config = dict(
    norm_eps=1e-06,
    bias='none',
    init_std_up=0.0198,
    warmup_steps=200,
)
MLP neurons of a small language model. Each row is named by its layer, matrix (up: input weights; down: output weights) and neuron, and shows model dimensions 192-383. Each number is 500 + 50 x the weight over its row's rms, rounded and kept within 0 to 999. Numbers have three digits each.
After each neuron's rows, "fires on" lists the tokens most often at its 100 highest values on Wikipedia text that the model never trained on.

L6.up4:468493532535493535557501391426510476496452475484657601493529484534468445510569546576481447470454585520437560475497442535490439568496496511568587473479523581567537509531584438497515523539532543404489459480508495577480509494529501559527562468475427525560516580590507504495519489527562558423490515502513460535540528485387521528549494483548509401541463544528523592470446550537412452607516585414519525562513489529396525482472480510449502541516527511530489608487447502527443484456430512507445512578557435536424483393496549434430503517524477462523511552595467552554503590504553431481
L6.down4:477483552563564531535442568537522481567554587480512570466476577486472529567548453481555535458543451499455496562511490518525454513494472557505433569480484561549574507492487520443462521513422506522410491486451459414523499482499602468426477441493500465547502409507456569471456437541462556497469450426492509479541505473544504458542563400536452522515535437397424649539515500547513490479574502506493527491492442493463530503484429421540471495544530516509516484485483499515455569470519496526486465631494540575450511479480424566564520439495460511519452493568506553576549530510488499569
fires on: " (", "\n", "===", " ===", "=="

L5.up1353:464470521604521431408460503552484579502448532543457477395544518449518564471474555416443493532444453517497485462540400531513443506586398572441424461532500592462512512479497506495411577583428491479466461596533455542406526529484494537465491437606524531541508457495585434575475469481569495465494513521476506517571506468499525569480507474496483417588511438565580425541527557451473526431449560534497490494482492616444465464411518495514454571528525466562532471497554497561440554479564487457542538446457454435442423496521542477501446540457527446550507497532543534576500529523461465520
L5.down1353:407510507506606445343444452467583559365514501539503511538489495554532554510463551505559591573565491555496490522444547367554447432533544516436489522568533442462509467511566512633466435453471513455566494496665421542513534584508556532521591461549533564542534548492424509553513487381454598549489517477512563495487548448524478513474412421455469456529495502576538531517529506527444538490546419457516559525475409541488517511415390509498501504492522433503491485498446470472486509442522542580500549481478577546530512577526473545477471471481472492557451461490597380383540464608490472566
fires on: "===", " at", "\n", " of", " |"

L6.up1609:448421541412448458565504477610414468501375478417430495418499411550533475480483541551567438388502512530426518487448453533449486412520535478509595478534535530492485486502507445435497460558439484474548401531420499471571469463462497466494490470507472572486435418466425454505533504485504447476373485507484489598490527548479507543575410496467501534487509546356532577561487500495571481491515477420530492488544507497502455489514604475528568522461521538443484474566500439505445371465601489522467529476525430463429416473506507538464528590443504436466472464493347512469470555421554511480
L6.down1609:457514560533505442538543589508455470557420518596574526498517448520449471580515498493443470576472501573501562442566411479573575556471490422520501512551520442522503442473402456595501524522513508545466467460495483470345437588458430468517578547527509523384531541489429535494458407534580496526488480518573607487498453420545455497536535431436489444523518459510529529526545493466441465547471482567535498519457359441503587471543478510506519498527453501589444540488528579612530483484569406508557524525502424565617579336504498432525567549491484488552520426541460547564470482547387483606
fires on: ",", " when", " of", " but"

L6.up321:517506438539523487465435473473490498501459464483473516528585575388477399477521636480479561544473477525539483414543471478597529567492456435536476534509646445474433491505539488510518519501525587507522509491437456539543618520444491434508489460425460510481453534547500482429562539486461485528496532499554564558504494481540472528476426518601544472451461518490486449461461539580448535440482498518537526519538549388451476544421413492467647487458537531460593519469497521546555480521475484543547461507499597466452557513484397596489464482424589514479496524559520610544569507577475541443
L6.down321:521413537486443472517582521604510559502453453498617506472499422551488522502475495526581513533493464510464500461533474461508531510452540464479563449445477534507455463453479434502456505482444443475492447481555521448571489440386544546568483507504476519469473555508432517516479519540518446458480483511497538504498567533538442484504513426480474406532544553516522544576467464372523533520512522508507471556569456516515501525555486454522516532630620517499562507530402504476590510602519452578504505522532487443516571578500512441552535518449426546590480573478533516466499457468548474482
fires on: " (", "-", " ", "–"

L6.up1097:474495543502555584553423530519524470503491465609657580440536548554493434554509466536494541507511508540446498516470521531502473472474416549453542493527545587559480493521551546504499455436596421478414599575504395456442522416572530532464469511499492554521463563535484466521532482459450560557515603500541450445551535522483466562413478441450481517516586476588423509441557470527630460446518545450623417490564515542508416494440575577512510489557547555504499506508507465441512481488561468536493490495536520502574427540524571474566517433499519480519491514544494552557492524521580365577
L6.down1097:452502466508466474450498495498554564492450563476436571524536552470544468391573509591436602483467605454526464411477528458529415511425509499583532542523568415531470536499543524528412547575415540497414533476532448468486479468510491515510535534523527486470478482490559569580546470464420478546514457522480442607360588405460518482414490470526488524411473526484445460612456566525558455562448520590479502421528442513511533456482455537563561425521455456524537500519515419541428576487468567456519564513484428551487458476498550472562425364437578467533537513501508505474477436503458538440
fires on: " in", " of", "9", ",", "0", "p"

L5.up1834:564514495518504512463412464469492490499535554563488524547582412518434525581488468458438557468471478527564494465538456360362455582554568528451475454512461541484547532486569469578453439493502536594447516521488478420417545522532509458485462555442386486509527462527498534490557552481560489532540586469518442561446445510559536395561529496429490410491400458571547468574530535498567418513499545565502562534512415499433450462458561439479627509515494573560495486482447479510546433472473457449539473530430480407498401548472420502546510563496503477476450549570468526497492549423517438440
L5.down1834:426589496563488473461508480502501597488533474472431470483502549502545507418515522528529576556525429495447460527574484482493564419477488559486550438436469556529507497548600519538486559418586469506523492531538444421415541502534515485443511459564609527510461525468459429516503608491373501496509574473461537581469462550525496479441480467378558485567519474483456484499506409515478484546466570561506523570494401528516427496453462443464522490440445514466539486547506478509543468475510543404524546553534454513515467417439442539594485469506555512546446568437515441540437568544550491534
fires on: " at", " near", " in", " (", " At", " from"

L6.up1221:519481564561499494580512515481509438476545442550511558513494465405531453504576553413540459485474452481485558561535427507470488463518494543544485494478527497558440541501513395518477518587488486556582542611479476507515459576479527530455535479548521495502504536479519391519521526591559442526549484462452508570404601528584458498478500495436498524477456439569558442549534511444455465492436441586464504511450500511486524472625533461560519526533484434460506563465433528509534404509479471545528577482469441513464480512541531543516527544484516552462478556504483658480493485532597427448
L6.down1221:406432507554400482499470442524400487475489506522491504557440509507483496563541540500504515530529441498561459519479451457514519433486454529481477450529544471545385581387424503452494486487473515466454494468483449468494415568477437486513484534524472534523505523506583584470461461501517589598465497474579482439456492587526490545517508468506479525466551534532505443582455547446535513459570415537372532552468493506549451518452485529465498465480436503518434508476514523438558509521443483526426419594518511513489502531511515558504566396510546525476390501640590502534472464598579456461
fires on: " to", "id", " him", "in", "il"

L5.up1437:484473429491450459449562454544611364476477505492482494520571538418560423525499509415558528484442436468513589521542469445530558565447454545514569546533539556479437508463453393534420519529538408483439399603397511535509422458527488516439529571474518510569510520542515491511492485440565566472502472508546485588425534448455443509503529538522517458472451573444506484435467572573429433564508583536547455547540416565524440486499550636501424544446430511519421483539511518555515424435574448485521491520454534402482517439501441431573414494477477497471414481521470517505526604500578530470
L5.down1437:558542498517547564531539555535526536576441574467531542494493525501449552618546539519482484544493489522434444444468530577519569510392460504458466591486555589547473374505528490533472524430555513522529523476518633490465536520444551512491531581493498449477491587468467403472555483597522482468570474524478548448465434447507536461439547535517475440566635466475563562490566424553466478463457500570515466491427546453538477566559483488495495456515477473554399455534535535507425555556549464531480561467499386495532480518428474547531515439396432422508542518482427515488433512554590527564
fires on: ",", " the", " ", " of", " that", " Later"

L6.up565:551477506475505536491443516494543557472510459486493499396462541473495494600432415542628495439498471388519497497537490461452453550489401493468494645521535552572539522445450430490433528526456639545484520474438558410489473506517488510461466467573450499427500511481454532485460627488514510483475604563411567555547424426483486447541451469394566475608502453575554556513522480507598508510504491480401502595530477457544430504453445505465480502519483620556506529544494519454505612496469443444468392545537506455484484396425437603537446535577561475433497430458418473516519565580480487510
L6.down565:499433356436445536429511585505500446497471520491484576457621525554548573509522505488593581584470491410461482511544558427480537429528453498490411570510490449511460473555511517445505420489544578462489567457426539491523515456504478458363451532458532515545564532491390419419524423492507503465458445501478420438523465507461556489569414507492540518592514445516532515521451457602544425499477505495502474506445589543499517456486454434414495434524487520502531454477476515414480509448447558528454489479534552713467463546532510531545471481441546472430478589468521606442479567521440554532
fires on: "s", "st", "er", "it", " "

L5.up1038:575465536494448529510473481490513520435543546393501487501516461564491498508540552383445624509549487541480492533536568541472480511519530542523470463517468543529466449441506451459501513376489526477556608474512447493497558459540437420519480544455539464439549542587558497491454501537460449512447543477523498484505575515547440430475459513486498488432504452489444436474536435501447520394497507438647497622492410497502405465431492463437460457456507529542562467470493420453574526598533470508477538461497508521509504463568494484546573451499484468586428459594476469373529521520455529567
L5.down1038:556522543519462472615556494456455472512547457402535571506412563548527574460498483612507510521464510445472516423433532526450502455437422452520500530487504499536459440479489398477445588633534497459496476528575515434557424488497421489506557617473549441512491520505478450445510516474493447508486499466507422426541538538461583494530566460462495378495529503511456505401477495465527471610535449507541398521573448452516470427325515522438476501486494618409487517516466481495506496566548535536500494633549462465487526524422493459422550486554524486567503566506529597548485524570421472478
fires on: " (", "born", "″", "hromosome", " song", "–"

L6.up280:520562486513473525486584479549504610458482476501361572443537510540489479469440493529477501582497484466483487389524391437485445519491419502499477487508531470434443539487452544443495533383499534548480463588483528521575560550451558527482496521449453392488404450457483444511559450500518530384468501403484570482444444457513501557504438468483473444501438466518490493450453521426457574533474560528427465576437550500517524560571514518520580523482465421484514464560537555498465568620486536500574472531431519551455507478552558568471511510428575356424445507508530501424417553523508499604
L6.down280:447488517510478502603465472409466478458445461481569574469448508562395492540510455543524523506440497457529575568484516433493562521399598532546476483568576498517546497469576448463526554545528533524507490544472456454540523654474494538485588495494516579593538528460460568497527563568480377544526554531506528510425428601468474442517516488499488501433483390521549467495532514561505434444424552454502551513443496522543583494383505461483438452658529462451427545481442461558579457431514471521464511442627533409517527544469484512464569433540518529458393557455559471535415449579559476540
fires on: " |", " two", " several", " few", " three", " four"

L5.up816:567506624555358571522413544496537566509508554475482451580512548552517550469489366575481511476519495522579494472585527505619482593576497520513442527519405414507485489500515534546386497424491441495442529515466406499452525481513497539495478530557392509461437453477508531606475494597466521556472535463491461495514416466557550568553468489466495503505571501528586526521472434506598377410439450447489552518614423456468528480512647492513539541548508498582470489517505501542461537494474451525480487549513483433518428543557440468481504408498531516556489585431458546534476512620586521566
L5.down816:466594557449426478545569478482541486493439462640487483450492595486506404481517458525477495518505586562496456524492563529521506467470451495605488470502500557568514550569575596615436431534528578444496576520502530459471462532558480418568533526512491533420500510529513506594502548524435476598400511450543528536550464493439503547574494458585466512515566484515498533474504460501553553567474570543571579559556455478526522411580437503484488491423540468461443515438429463498433505488469449406561478527483528470537444523552547496463470503493415502553425521472510528477516577448547517466
fires on: " of", " from", " in", " born", " with"

L5.up729:550406442475413600461521543408443616541524480505488409522558585507567546476464538561538438488478493455470579460485478511568473526434555580483509591508536601554434510477557477452516494515453568627454627514458463551475605518383473581505542463528523533444503531594565507508452553463474513529512490470476480519496601483467431403448503522454458465457504439466546487484459453450463429506524575603590438553629491514479468509500576496473512477451419517528507431506577493470474534509466504555512431579507621470384465441505502493536462585473518497445513521479595455553533548605379536538
L5.down729:465578446457457451444521541538578429419438605372528500489559484593469493511442575511572492521516541510566513477480502522519507440500455479373507520413466477556515565483522502460426564469528644465420542452538454554492479481487403429448539535492467522547501485527480584461518523493547547532529567448423512510447412520456584468497518429386591503501561425484563531464429525480463512571450360463513459550353493545611519506506498499460474435371450491492456515594534494515505456486474428580480590453502474481488406532497470571473538560520472536614545545460526484472422569494555493558
fires on: "s", "th", "st"

L5.up1937:432477451499496420501475514597525530377473478502595559536542481461466508492492452526482554559515547432508525458536468516490551546446492509452457491531460565569466559501475461486448455491562464561571532553434459498462487441513570578553515496464517469474547450499572495544557605450534441551518539509459492557514505454467469490551461530508564503399479384506487486429497440471521462520448569469439453528463624550534530590474661463470499563456510496496476474563488505602451450546565591484414459534515547544521526621506540475510524505499474505514493471490598546453481498517559460524
L5.down1937:488554553472520452511462569466476509512441512528514475480476492422482528536472533510464500551567554549498522438462511574491483480499495435545472544509522481528624431396527570514436507501496600554518505528489592532534467509422416546465491480497518504544495523418591448476525375504557525464587489589528425472535467537513456536526457510591622483510463574497409463472414553426545482503529490457462556503502489564482431473454475461460447447464502469487536572468455420536428449468520470534612458514532447521516597535517523495551524452595462417454596462424398568608392484499507604504
fires on: "c", " out", " a", " under", " up"

L5.up1214:529540507563494495451502519417516478432497512563393477446522561450493443441485496477502469547457481435504508426543466516592404451508518462494500488506537506541428477521525462539616542462493437432408446496513520468402571423526503501595481523457562439423491525565473502427407573406507518495570543445470480535548451516483468529394497595544532510483554628506416541467549485505518517423558461547412505435490490508453451473459503608477537538496478415439474496540470529433482521577469469581511515485521594510535417465571545547479466472512527444524542534445446460553595465538536494518
L5.down1214:477594511527434396440421563544571491542677476527508564454499518565487640522451496586428482554509537496513526550549456466493597495535450534526516455511489501527528436492505435476458425574497480493501576441588521541560536518422488461485463443590516485513485530552542453466415530492419573548563500453469567475498513440479570459568448460518502475528488472449541424490490452517518465413584582536533447531444466505389547460553464468447540482430478592439514479436545565568475520459477553517436486438488390527504495475557462541543449448505589534527538593453419420404494513497401507533
fires on: "s", "l", "n", "b", "der"

L6.up202:493501509514511536549527546490538493472551510489563506531523539480458582451420499524562482495499465514533530490505451472524607522390532510415466489447544532395499597554519559532491527599571558457467464592552354496531510487485495496493521591440416503453516536501508513498566438553479471463478449529419511467431539505460449531486505572546379571568430421569447439568461527517391444539545564495536488494495500516526454488493486405540500461633483498474484568408490497555453549531447552477544536404516651570437529539482499505504538507478486548525546542526489521500436511509551543411
L6.down202:526527491526503506461453510541488539524416461473462557529460479539512431476516587461450572536507455483524534524457477484509595464526452465527484509491559545475555613495446444475594521493473532500440450398520495493558478514487548474422496451474518559491502523522436481542469514466532454531485512456517518445446503473580529524466571636552516462536494481551456451507523420523463508497400555603402503435499585478490520409475462482528536443540342363590583469614554461471465557433445543417505501545462449468378410510507473468436554567539427515479523506501580459491553530556491477496
fires on: " the", "ba", " a", "co", " its"

L5.up1815:479486510541523471450486374513394478519533558558480462502470458437609446572551480482558553505504498486494589450504504498489567510445498504524568503575513523454528503516549534578511484495504561459510444540544548555420496493478464430515457461439462465565547535446427501519507553563513498542494563532460459487497570531423485456534429482494474559430443515489482536494455544599485488597428545469539551542462430413538560505589511525507597491531465502537432435489492579450525574536511561501539453548517597583531523561401573467523438504426546458588518456445532468587528535464574477469
L5.down1815:595465462449461465365511595459446526539504586417502527466480503498505404494404513592563524548443526483451471507449430516529500479481397591383506453491503473549530517440454493429616560405546501489466476589442569549520523530423488564522461510512501506522506483378557494491589442484490486530428538521551538514522458467580652421456560415535438512533488492456405621590447501466555448533584542541496581510435448451570502511505500591546493441492560532541526501416509443495435492500529508458525489522461515428513546459489474457561544450472457584477514451604493513497430550440505441508
fires on: "===", ",", ".", "\n", " in", " ("

L5.up1474:483474477542347498641581487422526433560449507479551517448471428471486382520493577437589537498534529496446432461490477544502400463456486449546489537446458504444559543527505517483526408575529451632494472513498404446440469406456550429476514468542485466477330561521522481482475469545467464544491549355470434546542415525524515551544424483514513490516448516546544501519496589501552419457450426515642518572513488478476490537547536468406489478419499474556461565502526466452477521537479481421514464522544511373491485464602453546549530541491503482538531490484491481517605493515464576473
L5.down1474:541571508562514453626441480479499482487456493500555477517509484485550493444427458455492528537552505599430524589532446485486477510530479552463490422474497447503513504473443452515547470559443550463509443503544532566522595529471555484485495500480426496479464533545507541541434495542620449512556517541515530501433502499412410555511480536563524401461555411502473456526452461513563406531552440401439495456476558393566594427500433480358509451496502457552474501483505506362479488481471423552535500474508608445551431537527509582512448487493441466494557419496410479413516609442442517492
fires on: " for", " with", " of", "age", " as"

L6.up1082:443568464551491579528432464572483548492452473497430484596519472493515486509628408472410489537506561536552484430572475479462505510526544555503557447485423485444496509505543553432475445479566522401476584506485505442524455486470439513511500481496541525587558512517445524515476568480577512478542521498566382522571569544477470547568416446453496522513501529563481490378397530619469432460464526524501509577475506524470420574441475564463537502450462482490515417502553576434539528451511594405525475475528480564482522443527403465519433513496524468506557586431557534560546510517469478418
L6.down1082:529539539464502497458563500553528494481424515452515496466495480398398535582473572482526451386427549501527632460542491652464536413524455451522459499505507439522503410529556481522441489450423439531560524475529519427536540545503536518533507536473609438436496462373411436390487572539590412523427507481479544428506544468530556473587516558410565512567540549438442554474451488471516532554477394500521533534536426561487490536454473540524492507599535512589575478531546591436481463524559569534478537474543458576575514523472503412521541558476464494532606569422401592610581516427492522518
fires on: ".", ",", " "

L5.up37:525526547500457511578461451440572469519537466612653596499546483493524422526401497469529669361468551523588519456581427549409452524559462518483575489413532589488408545455432480528473483509388498516562538525498551551424541542532397563489386478508459424513518523448528514539452504584545442420562489537577498554523545436425495516490488616457505413495508517573485558492536487473438476548571546421441586477475535496510605453521492504451495508564425566500605508525483547452502521506488481478485470472569447507511547584409455500549449484546478490471474380464585510435568481438500509486
L5.down37:479548528446470492499497596527566475545501568534508479524461540415535551478470371470483604530527485483588472478494553467483430512457464601496488461546518476491529566475545454520494565472459453586502510502467371483424534488573603530465481520542591421396562477481541535420494518564483476562469411586569440498498532524475522582392506466527596535471559537521559599563534478520515466481586390473490529514437553437526422455556444484435524573577522366561652484525445497490414453493489506493430531482450449493519541501494466545521564422507462479490571475468452500391479481510467524531
fires on: " |", ",", " in", " ", "°", " Bir"

L5.up1497:453496424500460460449478544530552572488490540524457526552474454517498535478511574571392456453559466476445466556496417533457534492497599494531463532488543487546479622460597533469521399478549481500500503427453522459561579541554436479388587507576373516552468480495468413428499429511492504475505508550511473503592570507567498545425500610513520502529501463473601444455414581531577481582521522428497459423530514445498472483542458514492484385442500447497405589391476531554496560543387420399489478497513569416504484479579566527476472479437523403394479505480468474490487481485516543495
L5.down1497:563487592470507510457451554537452535487465560512518478463589486415502440485447500467479483450504381489441518514568457512488484487490631485595491413527618558566487458499510488588425555489494480500392461431494485461561512455574531603501584435511478438449580614440490550411522508488521609472529462522521474434477540477502553392523403488486576558564528596546438526527519437468553564463478505517523521464496509512448420474574534471474508414470610488499434524503450575531515531592481540492479508549527490469455447478460461542420476506483462533553454490478466492520548530447603580522
fires on: " ", "y", " view", " Service"

L6.up1716:509541566516529530542514472546492534477560429460552520472527549557605429440531439472459582529357557531542450549490543564487515537467483389520528467543550579504523494598630463524592501413549489471503588610410434515531544524520457503518511482491465498482447607532558513475430552479484539391458536471493470435559479489557460510490511515517486502453515549506481560518469428456545486480511464594466495524500577530477517613523481495510469582488406487424466511411515504531488538475447599500482481533535522444521493483498550504484484554485549436447545610551560510542522621486502476530
L6.down1716:548549548491544432521483404458488511531499563508530445480430454461444553449572495459448539460492456479550563539467476364605500523514427543560431431510563502507549486446615486575527463519446517512520465460397497492501534459473471413551472450457540419555534440548517525538507545562510536568613453494523460547484513456467502465484465486444488638556468386464501496524462545504542533515516477532517531538598431468454383518538508433562538485551486571502529566436495540498372556506364494500510450546495493493563499535423505475533558433407560597508443488505504461500490552567478514611
fires on: "s", " (", "der", "0", "er"

L6.up1836:490471507505500604544590440499497469509544375556496498532519484468543478639522482548480489510487492613449439489441509449527478620552511429540448572498565463492481520533510457581534391553382457444478394458518568458515518527509555563479524527550497412517541492509477441478537518534453537515506439443567461433455541485513528446462513519466494473406553502478527515556548534549474485552499503497394457558502535523545501629612452509524451543551544475494512537452504446472544450540459472459548551413453466512383555535535408584433378528595509493551534456477486555518492497542476512429
L6.down1836:534460457514501443492507568540585504450541510522568485521503460553546495536497284517370437494492472529530483500481532482434529446446522552475453540511438485522464549520486467465489452570458495568542480515496461500478541465401447473473510503532527412428587575532418475589459534520522561556565389487514533538430518437478562554475537465481518465495470472550492490512552490655630457464493524452488500593637486516579488479534454508525469523543578561509578486436453551499522485496493509520520521456455431543489514460532548585520564471432551543492499511506345503400445487572460451511
fires on: "6"

L6.up126:469462513474589523422482644442488488469577541504464392459462450488526588544508433505581420444498456530478503470478566517451427596454484515480576439390514541536496498492520542399476480590508455586462499524421505555589492530611471487481493497486474464514490497500562487612468508380552519479462547509479438529519503437469516533510457483516475415520445479485506488527533528451509490471422501416376517456573461455505518530513521491502443425512543469581534479450529442530446470483500443510477601551529432440472463494453489556469494461527524493473496490430567528546417429433475511568
L6.down126:453456473389551583381520535508581467590445423493391487402545534452515550581541487572561471532490549460526513522433554436414520544558619481494487477472593539489404418479398496405455440498586554496434533545538450458592489533518464534515574448467510545562463533451463472454510481510462504502527418499428488484554499472515506469561433572492605462567559498426479433521507476478506489458502473415531561479504461495521438471551504495473544509443463444483592519453466547498426517497376496490478528430467532487606501452564498450526558434467616483429435561540542576434476507527438541553
fires on: " ", "c", "s", "ak", "ly"

L5.up116:619517469512613532536617510499454468504585566554559547497507528487543450511533422516476445515547570505555377512490500477447627454524502527512439513595437500498559521450519540503545517515464566413562526442510505507370448500459491589434497494528485489556556559564540465449471459484550525600560423474528530512497469487454494517569563453608520376469580495493580480445527515628515440524516426442423499580416551451532414489540430511505410614537539520447481570581498526492512482402501481543533530426524449420562497419461535525473351412465543411508531453547569501479517522470567515491
L5.down116:581483492499493479539560466437598515476507532417585434574522456495567515531525463509379419503395579483486473489471487453436567452462475547506478504513496511452463516463519457470521529549458517452493599481541519536417463484413527481465457519522483479479420493495479462556496559484482549603468525573542559477481472492546570477516424481488501483522484468537509561530585534543508482462435447516477568500526472522518545454543498495524500467557522492411494468574581433461454541520440410453442508450442488510546525442475486401492460438516501556647500523526516401509494536599445536431
fires on: "6", "5"

L5.up866:482458527452550487502408474515515475563498498586569487527529579510505503565406499551512586485528496433538585518528425458522471423475559479495455506495538522589568561480530428504495519451453599517437518543476442394442496527489443574571602521461584454396436423468508501497521439474392535465534577562483476513472437472547577556493487508534484490554498589428518514562570492553470425489565519535551532499546467461464433482466538472499515518545544455502526500451499412494578528466553578514477441498450479492462496534469502547552582434475471486417500447444505502465502430491423466504
L5.down866:438460551445558526464424422571493578559522508543441507464573509475483520507527421508472553527496486497553494491485547442519463480528514518526430500567538488533540490520536465516546599505510550503460499535499484502543439560534591496533551518517571413401428545505422465518478605416385454476508557561525426517450516432499582457475509523420499511580506408444492463530611416580575468475531463531525488495501455487526391530468451512476567494496471453461531451576485448478438532556484598455457535530463524412519405528420493548436463471509425584510407437457495485418427486495539482550
fires on: " in", " of", ")", " at", "8"

L5.up1047:598464490494481534544478521437460494523401414530441458543531504475514375392542504450536498534474621530499546493449536576457521510502526506606560462418568511454466509511648406554483565411463532484635376468550536440616518494382491532472526590486516463527458485427427516413485523548435510530469505557435563479501541530411420571399431412449484375496485487492565548514522445540510494462508532442504472534485499492489638435439552515446569477472554536544467516513481472546513491470505487599525552491435462515395422526521502448513605446560457408467503426499497519580515558456475437437
L5.down1047:549453456465563483509450464462602667551527509429610582521555543517421465486534521493458565504485486496372495499492465524475478472484527508525454467480438575494530504570495433448513559574564509526480493555566482562502505508434464557526592432544476570507506507536484622493522511518510661454499469505513460562539427512557579460565550521601537400466488507516480614489485489524467458493480602490453560552585484507569470475408456449582416519463579562569498515504458592495501517493418484533469512584539577485487482444509496488510523493496440516582601536481387524554470534474547443458
fires on: " (", ",", ";", " |"

L5.up666:569462499459456532499453455593532463559489437549498519567533486392606459556458404424483505557537562416429492535509545517531524486457521484420460461504476508429482489519431397545586506525514460504493561536507418482545546461549548491530582488522570488500473503445499499484515371442415471526483506422530560618504531480479499529582502365467463337459442552588501426464544541520449523475447498476463526491526458494577472496465515514449464544536508439430376482477465461402444502454569466548563502596543531468442461514505477503499510481503529462555496404521465486502460474530506506456
L5.down666:518466541450438474536531495487378578589525503555508485477478468522604520530561384468554511445518524438493420495512507516544533457351565550447446397518611541416488471485430504488533449453602537507376482431577433463526547463441419380560496516461482464464472538447591518505457468511505538637439593546451543464488552512441560436455507498570546442508520523578474422500567488543597545469512539466494504543552481503461506567502584531527493611514443452461556478453537467523580463515495558527509476469492432544623540619569436534618589561445494495498560523453421474477537511467512585507
fires on: "C", "d", "O", "co", " O"

L6.up1498:478448484503436492480541597503525581586515468510478464465534409546509493513437525561539396513379511490465478444438508517501526483412587508550506476526531520505434434478522568514486513443548437574492487539479536499527476487515563487540496485469487469410532422457497488414499453440521503428514500545493490510537509518567542506480469513598429504543553484458515546468584398522484582636485545493541547526509482483522563499496582490504431498519475417457577437557505532502450474472551493445623548462541507518406436435552570463413586556513521476546490518574503477491591538465467531405
L6.down1498:585440451452414427522511533433513538364527549552505532453574454579443407449439489510609516538419501471444494479594534402420591540381575606584452474518604521569587450520571467469481517425572562518488443466505522368517470479550538401578473419517532436527522583412573453466535478428540547492554385492528540472558530551511509449523471461448465471520571513492388477499575516528601495498496444530500560382496511556505528514490563477457541362502483423538490428544492498483515455539544451472423430426423547489595537507488560394477457587349518505506454563498468397541590563508489557494
fires on: "ing", "king", " training", "ting", " teaching", "ling"

L5.up1862:520531561501504550549468503510438502544422554491540472518423514555524542600454469452486460437476493499515507462523519538512474443452458551439461583418475494589448456476624531593515590431531458561446555539392388449467511519517528490529501498488519591396390499466517625513497536496577502506477473496479586513521454506540514449468468476548617472523501617509428489611529498493475527573471472499464527485429442423590572431480567384562587479537476355555498518492372555530485543489552431507492471556464587479452504476605498638547525515479511520529496459511469429494464574485576515509
L5.down1862:542471570492431404483527443492456482475471448475396513487435440500448538472521511429498420457489424489485561505530545505412439485447444472492564520601476544557445539549548567470503492596558490503497557512524509561411471535517499470495428443564557477518506401451537491451562374454465530566417444544497478540350548513534501624549523542513504511486474559495489566558507607450503427475550508523492514561595538498492566576458457567460452494512579490496466429475486519434492473484538465464458512561451585581491396566423605490507619529451522438553497484476526418550474439513602488464
fires on: " S", " of", " in", " Pa"

L6.up643:493514496580598516525502549477462500510461451502474497550542488492641522446481530570474546509459502548467469574438542443529434475571489534531415584592512641411488484556490561600489445472463551541417477534545491543491495487573533460444451532513476610572529447486495451451466533507504473465481558442542588483503527567519447574501461491468545547407460514467446504474414549454454394608497541455559491515552577541531551531601522533535477452417454566494580527524578479489509497407453483453476470574433497485553557453497466516549505504554553577543529551381442414421574466522591497496
L6.down643:578559508448536515395496633494601521508388493468573527471449485394489518568451486515481490498519463466464456510516463612510508496476478457579532516545455520498509552448487419461492447517452474461564444539679570473518537450536484498444440489408445512498505593619520503457609598469543456478537503479473463552441437528564536455494520510561522496536522549531505543488503414481473590431380411579485475492444569539420492440513510415512448497450493484590526469512506555428474553428513481515454483532533487497395543532512558501533559504455504583487560518478477527480482588460479468525
fires on: " a", " the", " to", " in", " as"

L5.up874:467488461524516491436467501525531477493456466496527502463532542521425496499483506463517441486468470537505527531456534512560522539501533514413566427557521582608435434441486493517505520497505534501553443522415554509577584468418453492508523506432445427572474486424588525475483480524581533524382597532502616512447487465631548470436482451552516569475466364577541496549483456467494493464475509465569706486540527459500568499477466525498602486573496582363589434553548501460496528576485502454480560455586473559509441621484500537517471460488524506521499575489544469424508614452440546618
L5.down874:504472420479464464474462449493515556493511445537492485597428474462402552517494515484508547514490476517494498481571411501501681463490567424513548492531526545511427515461488408542438468504479435491471423565541481588459615630464430516479433473497468429571542537555584452484564550515501520557444471483485498556506518536517587461437524569516446516571559491483503456541531523502529475505500529538591481513563483400552609455511421529517567584618429469552494495458500574485428487571477472476468591521541491484460539525505539548513470421489458556539523502517542548559541502507521535567
fires on: " |", " ", " (", "-"